From a checkpoint of a small transformer trained on Wikipedia: vocabulary 13655, no biases in attention or MLP.
MLP neurons of a small language model. Each row is named by its layer, matrix (gate and up: input weights; down: output weights) and neuron, and shows model dimensions 256-351. Each number is 128 + 24 x the weight over its row's rms, rounded and kept within 0 to 255. A neuron's up and down rows have the sign that makes its largest values positive.
After each neuron's rows, "fires on" lists the tokens most often at its 100 highest values on Wikipedia text that the model never trained on; "fires before" lists the tokens most often just after its 100 highest values on Wikipedia text that the model never trained on.

L5.gate390 [ 80 161 132  98 167 126 143 116  99 110  98 114 139 156 179 103 122  94 151 132 160 174 138 103 105 115  74 148 143  89 143 144 147 137 125 127 102 148 144 139 148 136 122 111 122 143 139 132 114 114 132 138 149 135 101  90 136 147 100 117 122 153 163 144 154 129 114 135 125 147  97 166 137 146  97 141  98 142  86 128 104 110 144 114 118 127 108 136 130 126 122  96 141 151  80 122]
L5.up390 [146 154 119 121 120 119 153 113 125 156  92 154  92 102 146 126 113 127 133 120 171 141 151 133  84 130 127 102 175  80 147 185 151 153 105 108 152  94 163 123 140 109 129 121 133 152 103 175 145 130 122 121 119 128 101 134 145 130 143 151 120 161  95 139  97  98 114 125 116 115 152 156  98  97 133 125 135  66 160 141 106  94 185 109 123 151 130  93 115  82  99  92 120 138 177 152]
L5.down390 [115 106 114 122 140 115 113 102 138 138 126 137 130 110 127 100 135 150 105 168 173 113 131 112 156  73 107  93 185 123 143 166 124 133 135  85 142 126 110 141 144 127 131 134 136 138 142 109 107 133 137 106  64 155 109 148 153 133  87 157 157 102  90 136 133 128 144 121 100 154 143 159  89 102 130 116  91 115 138 143 143 127 121 110 109 180 142 101 137 124 133 108 144 109 141 103]
fires on: " is", "\n", " a", " was", ")"
fires before: " a", "\n", " an", " the"

L5.gate2136 [115 148 143 149 112 110 108  92 194 105 107 135 120 141 158 102 137 113 119 154 116 152 103 146 116 139 162 157 145 139 124 131 124 105 123 108 159 136  74 132 143  85 135 147 100 112 140  69  81 138 111 130 116 133  92 134 158 135 127 105 110 130 145 127 124 108 134 159 129 123  95 120  88 142 160 151 131 107 122 127 113 132 128 125 129 110 129  99 200 127 189 108 129 162  68 108]
L5.up2136 [123 137 145 159 158 148  86  89 103  86  93 153 117 149 163  88 151 129 149 158 106  99  79 139 174 135  85 100  95  85 162 122 140 152 115 116 135 121 138 111 142 116 166 159  85 114  75 139 120 130 146 163 153 123  80 153 114 103 129 102 127 183 117 139 150  90 113  99 118 124 125 113 105 149  87 129 100 103 147 135 141 131 133 108 181 115 169  86 123 117 122 146 148 157 112 157]
L5.down2136 [145  59 160 130 104 119 135 115 118 147 141 170 133 121 115 158 113 104 135 121 112 191 201 126 105 104 129 119  96 164 147 133 130 192 106 103 120 151 107 102 142 128 140 148 107 132 153 113 109 132 126 148 110 147 140 118 100 108 137 127 127 161 114 143 126 105 141 143 110 119  84  63 126 121  94 137 143 105 144 113 106 125  75 141 164 147 106  95 154 108 129 121 116 112 124  98]
fires on: "."
fires before: "\n", " The", " It", " He"

L5.gate2211 [112 129 108 146 159  69 142 112 113 126 148 129 126 143 154 127  90  68 154 188 147 124 127 174 111 127 125 122 140 130 140 146 162 112 120 158 142 122 178 134 148  86 145 165 132 119  99  97  99 164 132 154  96 130 108 178 116 108 120 171 119 142  78 110 105 151 108 113 136 118  98 127  78 123 145 147 141  93 138 119 123 155 169 139 126 121 122  85 132 140 101 117 116 112 103 146]
L5.up2211 [ 89 121 135 165 130 117 132 190 136 165 136 138 138 187 143  83 100 139 113 131 102 116 132 118 142 112 120 142 131 134  74 135 136 139 148 110 117 140 133 139 131 172  88 197 145 155 134 116 123 104 147 163 133 107 132 194 138 132 169 144 175 102 139 124 133 166 108 165 161 130 146 122 150  86  83 167 136 160 132 131 136 122 165  85  86 132 147  99 133 164 113 157 129  78 150 162]
L5.down2211 [116  89 144 149 135  70 129 134 118  83 145 131 127 173 111 124 141 168 128 138 102 129 110 100 169  96 127 190 117 139 126 119 126 151 139 167 129 132 138 123 139 131 191 160 142 127 127 109 107 150 124 152  87 127  84 119 129 171 134 131 153  88 119 142 130  96 132  76 115 159 131 133 111 127 110 130 148  91 141 118  97  88 136 110 147 169 132 103 153 121  80 129 104  88  62 118]
fires on: ".", "\n"
fires before: "\n", " He", "=="

L5.gate1152 [125 127 118 152 173 123 148 125 152 138 160 156 130 167 111 106 151 119 113 145 194 149 189  75 146 130 122 170 122  84 128 162 162 161 179 164 141 153 120 129 141 129 135 123 132 130 159 119  93 172 160 178 152 137 101 179 119 140 138 117 137 107 120 112 103 146 104 159 124 104 116 164 150 140 124  87 122 142 122 159 120 119 127  69 116 143 121 137 163 108 148 103 150 134 124 135]
L5.up1152 [150 110 126  89 119 112  88 140 124 157 128 115 124 127 137 113 150 127 122 122 152  96 129 125  95 156 127 172 153  94 101  99 125 149 154 168 159 159 132  81 136 191 125  61  97 107 137 139 137 141 110 118 126 117 142  62 103 110 127 108 141 118  96 120 126  93  83 117 121 176 119 118 126  83 107 120 178  53  96 112 104 103 102 131 146 130 158 121 131  71 130 114 169 160 121 117]
L5.down1152 [129  89  98 133 118 146  99 122 133 139 109 123 136  94 178 115 121 148 151 105 146  78 118 139 107 114 191 169 156 158 142 123 104 121 155 161 154 142  68 147 143 166  78 108 114 142  79 111 130  76  99  83 139 136 106 129 109 142 128 138 130  73 152 149 150 101 148  97 100 170 129  81  99  99  84 111 113 106 126 158  95  82 166 120 178 141 152 136 152 139  88  88 117 113 153 123]
fires on: "\n", " designed", " decided", " intended"
fires before: "\n", " to", " by", "."

L5.gate641 [120 155 144  95 163 102 159 152 140 114 148 112 131 178 116 134 125 120  99 134  78 165 155 109 102  99 114 135 139 183 100 114 156 137 127 114 123 158  84 106 148 131 125 151 116 120 137 140 156 128 106 131 139 138  84 123 121  89 120 111 102 131  76 140 124 143 118 146  89 149 120 139 149  98 140 109 134 121 128 126 142  82 127  98  90 120 151 168 101 124 126  93  88  83 115 138]
L5.up641 [132  99 132  96 161 128 125 168 120 184 154 118 112 129 139  91 134 137 144 144 135 120 106 142 123  97 164 163 115 156 112  86 123 145 131 132 140 158  89 123 110 137  90 101 128 142 134  88 151 123 103 137 108 126 102 118 137 148 132 114 120 119 139 152 128 125 146 136 123 149 174 108 108 138 122 120 138  85 140 118 145 161 143 116 109 118 149 159 102 109 105 130 177 131 116 129]
L5.down641 [ 97 140 122 107 119 134 108 115 136 118 136 178 128 141 161 137 111 177 166 114 103 167 147  76 151 158 147 195 115 153  87 114 136 125 163 109 171 170 142 132 139 140 160 144 182 135  94 131 131 132 138 134 140 143 169 138 160 121 119 108 152 171 163  75 114 128 159 122 143 145 134 118 135 139 164 110 146  73 122 114 140 129 165 145 159 145 111 129 155 157 141 146 122 138 161 140]
fires on: "1", "0", "8", "7", "th"
fires before: "0", " of", "s", "4", "7", " century"

L5.gate1590 [ 89 134 107 145 134 120 115 122 127 131 107 160 110 125 130 103  76 138 119 130 127  88 133 169  87 159 141 140  91 109 161 123 133 149 137 172 160 172 135 112 147 148 102 175 113  65 135 122 124 127 148 120 145 129 126 132 102 118 140 123 125 145 138 140 136  91 102 126 107 117 106 173 124 125 117 151 123  93 149 118 117 139 170 102 132 145 140 123 146 150 117 118 137 172  72 133]
L5.up1590 [ 85 149 101 122 130 150 143  97 116  63 146 138 127 117 120 151 158 159 129 161 116 116 144 126 126  73 158 149 132  92 151 117 141 161 149 134 124 168 157  96 149 146  71 145 105 107 149 132 146  81 112 157 129 111 168 117 179 131 124 116 104 154 131 137 124  83  90 135 163 132 105 112  89 113  83 151 185 106 122  82 108 103 165  74  88 132 164 118 156 141 131  95 150 152 110 116]
L5.down1590 [139  32  77 152 126 101 165 122 145 112 132 114 130 126 157 126 101 122 117 143 127 129 140 146 170 153 135  95 104 165  91 152 134 105 152 124 127 121 137 101 137 110 121 126 170 133 102 122 120 104 136 108 103 109 154 148 145  83 183  94 109 133 142 129 100 125 180 131 142 160  85 108 179 149 122 102 160 136 117 143 127 117  98 155 101 166 135 150  88 144 138 100 132 142 186 138]
fires on: "\n"
fires before: "-", "\n"

L5.gate850 [121 155 143 127 145 124 114 139 141 195 155 113 124  97 123 107 149 108 163 153 127 165 103 124 108 113 124 128 184 153 127 123 122 161 156 164 142 140 128 129 150  95 135 198  86 146 169 102 121 145 112 128 131 173 126 109 116 121 119 188 135 140 102  72 139 107 101 158 113 125 143 111 110 136 105 106 104 134 128 141 145 144 132 110 119 128 100 128 150 137 127 109 170 143  58 133]
L5.up850 [119 127 133 106 150 155 127 106  63 156  93 105 138 138 114 138 108 135 124 121  85 156 132 106 110  99 177 139 165  88 152 151 126 101 103 113 139  91 147 143 120 103 139 136 139 122 135 128 129 110 118 145 144 143  75 127 117 132 174 108 114 113 129 139 121  92 141  88 106 131 124 149 110 142  74 169 135 104 143  92 107 146 113 149  56 189 130 134 126 113 122 139 128 105 135 135]
L5.down850 [ 99 164 166 125  99 137 138 125 114 121 185  75 142 136 124 102 117 135  86 144 108 126 116 137 148 127  89 108 108 114  87 160 107  99 136 117 102 128 139 120 107 110 103 118 175  82 128 102  94 119  92 136 122 125 109 117  97 116 142 108 115 141 148 123 119 126 147 167 133 133 134  94 124 147  94 159 112 142 116 129 122  88 131 150 120 140 116 146 114 157  93 137  87 169 134  61]
fires on: " "
fires before: "1", "2"

L5.gate96 [167 171  82 126 143 129 154 112  72 120 141 118 113 119 134 114 135 143 108 134 135 129 157 104 148 131 134  79  93 144 126 160 143 163 145 124 116 109  81 117 136 125 123 161 135  92 130 135  76 101 119 135 179 143  95 138 139 100 131  93 143 103 127 140 147 143 146 151 131 109 125  97 112 113 174 104 115 121 130 122 116 121 108 128 142  89 143 117 145 146 120 116 141 149 137 169]
L5.up96 [127 134 166 109 149 152 112 125 140 152 135 135 120 128 142 111 120 138 139 172 129 149 143 129 124 186  95 138 134 137 116 119 162 132 116 109 167 134 128 172 121 173  95  77 147 132 100 134 101 153 113 117 117 131 137 158 126 160 140 153 129 122 145 120 138 145 160 118 141 147 120 165 166 147 102 101 127 124 130 110 136 152 147 150  85 151 120 101 136 121 124 142 128 124 108 102]
L5.down96 [145 144 152 108 105 149 149 166 109 121 141 151 173 124 140 156 128 146 124 148 164 110 109 134  87 117 117 127 135 138 146 123 115 102 155 130 148 163 106 137 111 143 135 156 128 160 148 146  78 158  83 136 131 132 130 132 152 120 135  98 113 111 141  93  95 137 119 124 136 105 141 151 145 150 103  89 144 152 115 101 123 132 108 108 119 135 138 115 104 108 200 115 123 184 168 120]
fires on: " ", ","
fires before: "1", "2", "4"

L5.gate1617 [ 89 100 130 138 130 138 114 113 144 121 170 151 128 122 166  98 115 168 133 123 137 109 153 153 100 126 100  86 102 116 150  83 171 111 124 149 121 132 126 118 116 116  89 121  98 102 131 118 104 146 129 107 126 160 142 144 138 146 136  81  74  86 119 153 153 165 112 136  92 123 108 140 153 127 156 128 112 129  88 105 141 139 158 137 146 142  96 147 107 132 102 107 124 143 138 133]
L5.up1617 [118 164 112 118 160 123  65 165 160 164 119 116 151  96 140  99 141 111 158 136 133  98 128 133  95 105 148  84 101 155 127 162 115 138 138 137 132 151 146 144  99 162 148 116 106 106 117 140 122 156 120 147 119 129 153 157 102 131 125  82 111 167 140 168 132 141 135 125 141 107 121 155 113 138 159 134 128 127 137 150 131 106 107 131 111 112 148 141 154 133 108 110 133 112 121 126]
L5.down1617 [ 86 117 126  68 154 168 124 157 119 161 133 110 141 114 140 116 118 122 116 141  96  85 135  93 111 125 112 159 124 132 106 132 145 127 139 141 117 137 147 116 111 143  89 109  99 122 119 112  96 137 163 104 130 130 110 152 101 123 122 124 175 126 119 137  98 145 123 152 114  89  73 128 146 152 169 113 145 143 135 112 107 125 109 119 121 147 151 125 110 129 146 113 178 140  69 118]
fires on: " |", ",", ")", ".", " in", "ud"
fires before: " ", " |", "0", "z", " ("

L5.gate971 [128 124 150 155 156 129 113 130  82 142 137 168 148 104 100 105 134 118 132 119 173 154  97 145 110 128 136 129 104 135 147 115 135  55 143 158 113 178 121 154 171 129 120 136 102 127  90  99  88  63 146 127 127 175 118 142 115  90 141 131 103 116 110 137 148 127 102 186 142 140 155 108 107 163 148 117 104 113 118 120 141 141 143 144 105 121 130 142 142 161 110 150 130  91 146 125]
L5.up971 [141 131 133 113 142  96 134 120 121 150 117 114 101 158 147 133 133 174 106 121  69  71 162 166 144 152 141 142 142  94 131 144  96 153 114 160 113 108 151 170 112 116 106 109 142 144 101 117  92 139 118 147 111 168 191 124 182 123 142 194 149 114 106 116 105 158 157 141 120 126 152 163 117  60 114  81 156 157 114 139 129 139 147  95 124 146 129 118  75  91 120 100  93 130 109 132]
L5.down971 [154 173 159 114 141 129  93 159  97 144 130 124 113 145  94 131 132 103 140 145 116 156 104 136  80 146 136 142 121  80 149 120 123 150 122 138 120 127 131 136 113 172 132 127  86 125 165 126 102 134 117 157  93 128 100 100 140 146 120 179 151 185 158 159 112  85 112 165 161 151 148 154 126 117 126 120  95 154 130  75 155 115 139 139 107 151 153 115 164 150 102 117 133 125 159 124]
fires on: "'", " this"
fires before: "s"

L5.gate402 [131 134 136 135 111 132 137 121 114 135  98 100 142 109 118 138 142  87 147 148 125 108 120 124 133 123 184 172 117 131 140 117 141  60 103 145 128 157 132 174 153 146 130 147 131 128 161 111 108  86 170 149  94 140 132 115 101 104 122 135 119 104 141 155 158 154 125 146 151 144 118 125 117 125 130 162 110 137 142 145 111 145 133 122 147 131 198 109 152 165 136 112 133 116 112 151]
L5.up402 [ 92 176 140 116 102 134  89  86 142 154 195 164 110 100 134 154 115 105 132 112 180 145 144 108 167 162 129 148 164  78 127 109 128  66 144 170 109 127 134 175 194 154 134  62 150 150  76  94 102 125 131 164 122 154 106 138 118 102 186 137 151 140 123 127 116 126 118 130 123 116 126 104 160 165 129 114 152 146 119 101 110 122 155 131 114 133  83 135 139 127 107 120 157 149 110 106]
L5.down402 [ 60 161 153 116 149 123 122 119 117 147 133 141 127  92 179 123 102 108 110 117 127 107 128 131 159 123 112 147 116 115 164 119 126 106 137 120 113 138 136 123 128 160 158 134  95  87 107 140 128 113 139 147 139 126 111 142 184  82 156 151 144 126 124 171 106 143 113 157 134 104 114 111  88 159 107 135 136 136 121  55 152 130 123 102 151 120 122 102 134 158 105  97 121 144 126 121]
fires on: "'"
fires before: "s"

L5.gate863 [116 116 118 131 121  90 136 159 118 153 176  77 102 132 104 132 101 124 154 150 117 115 137 149 103 100 174 156 149 146 146 155 132 142 153 141 111 126 107 132 120  98 142 158 118 107 122 124 135 154  96 123 142 122 126 136 145 164 148  87 138 138 101 155 166  96 145 124 153 119 115 164 109 132 159  67 102 128 129 138 105 130 119 137 117 136 118 125 124 184 137 145  99 144 145 109]
L5.up863 [ 94 162 144 113  75 120 114 111 145 127 124 143 121 176 123 109 115 108 121 118 137 139 129 106 108 131 129  82 106 189 152 152 131 106 112  92 154 126 116 168  85 137 155 116  93 144 111 114 134 134 116 123 112 147 112 179 143 148 141 146 108 148 151 121 179  98 141 120 146 137 142 146 119 106 148 118 115 109 124 157 159 120 106 141 142 131 121 125 150  98 158 106 115 111 119 131]
L5.down863 [131  65 140 130 142 144 147 151 107  91 137 150 147 166 129  86  60 123 136 113 162  80 128 139 110 124 125 134 131 152 137  71  67 136 137 128 140 144  89 122 129 145 164 114 171  92 107 160 112 128  83 177  98 138 107 132 142 121 140 116 143  87 101 151 121 128 111 129 124 191 106 123 126 121 124 131 160 130 136 106 133 168 120 117 104 101 113 128 178 121 117 142 158 112 140 147]
fires on: ",", " |", ";", "9"
fires before: " ", ",", "\n"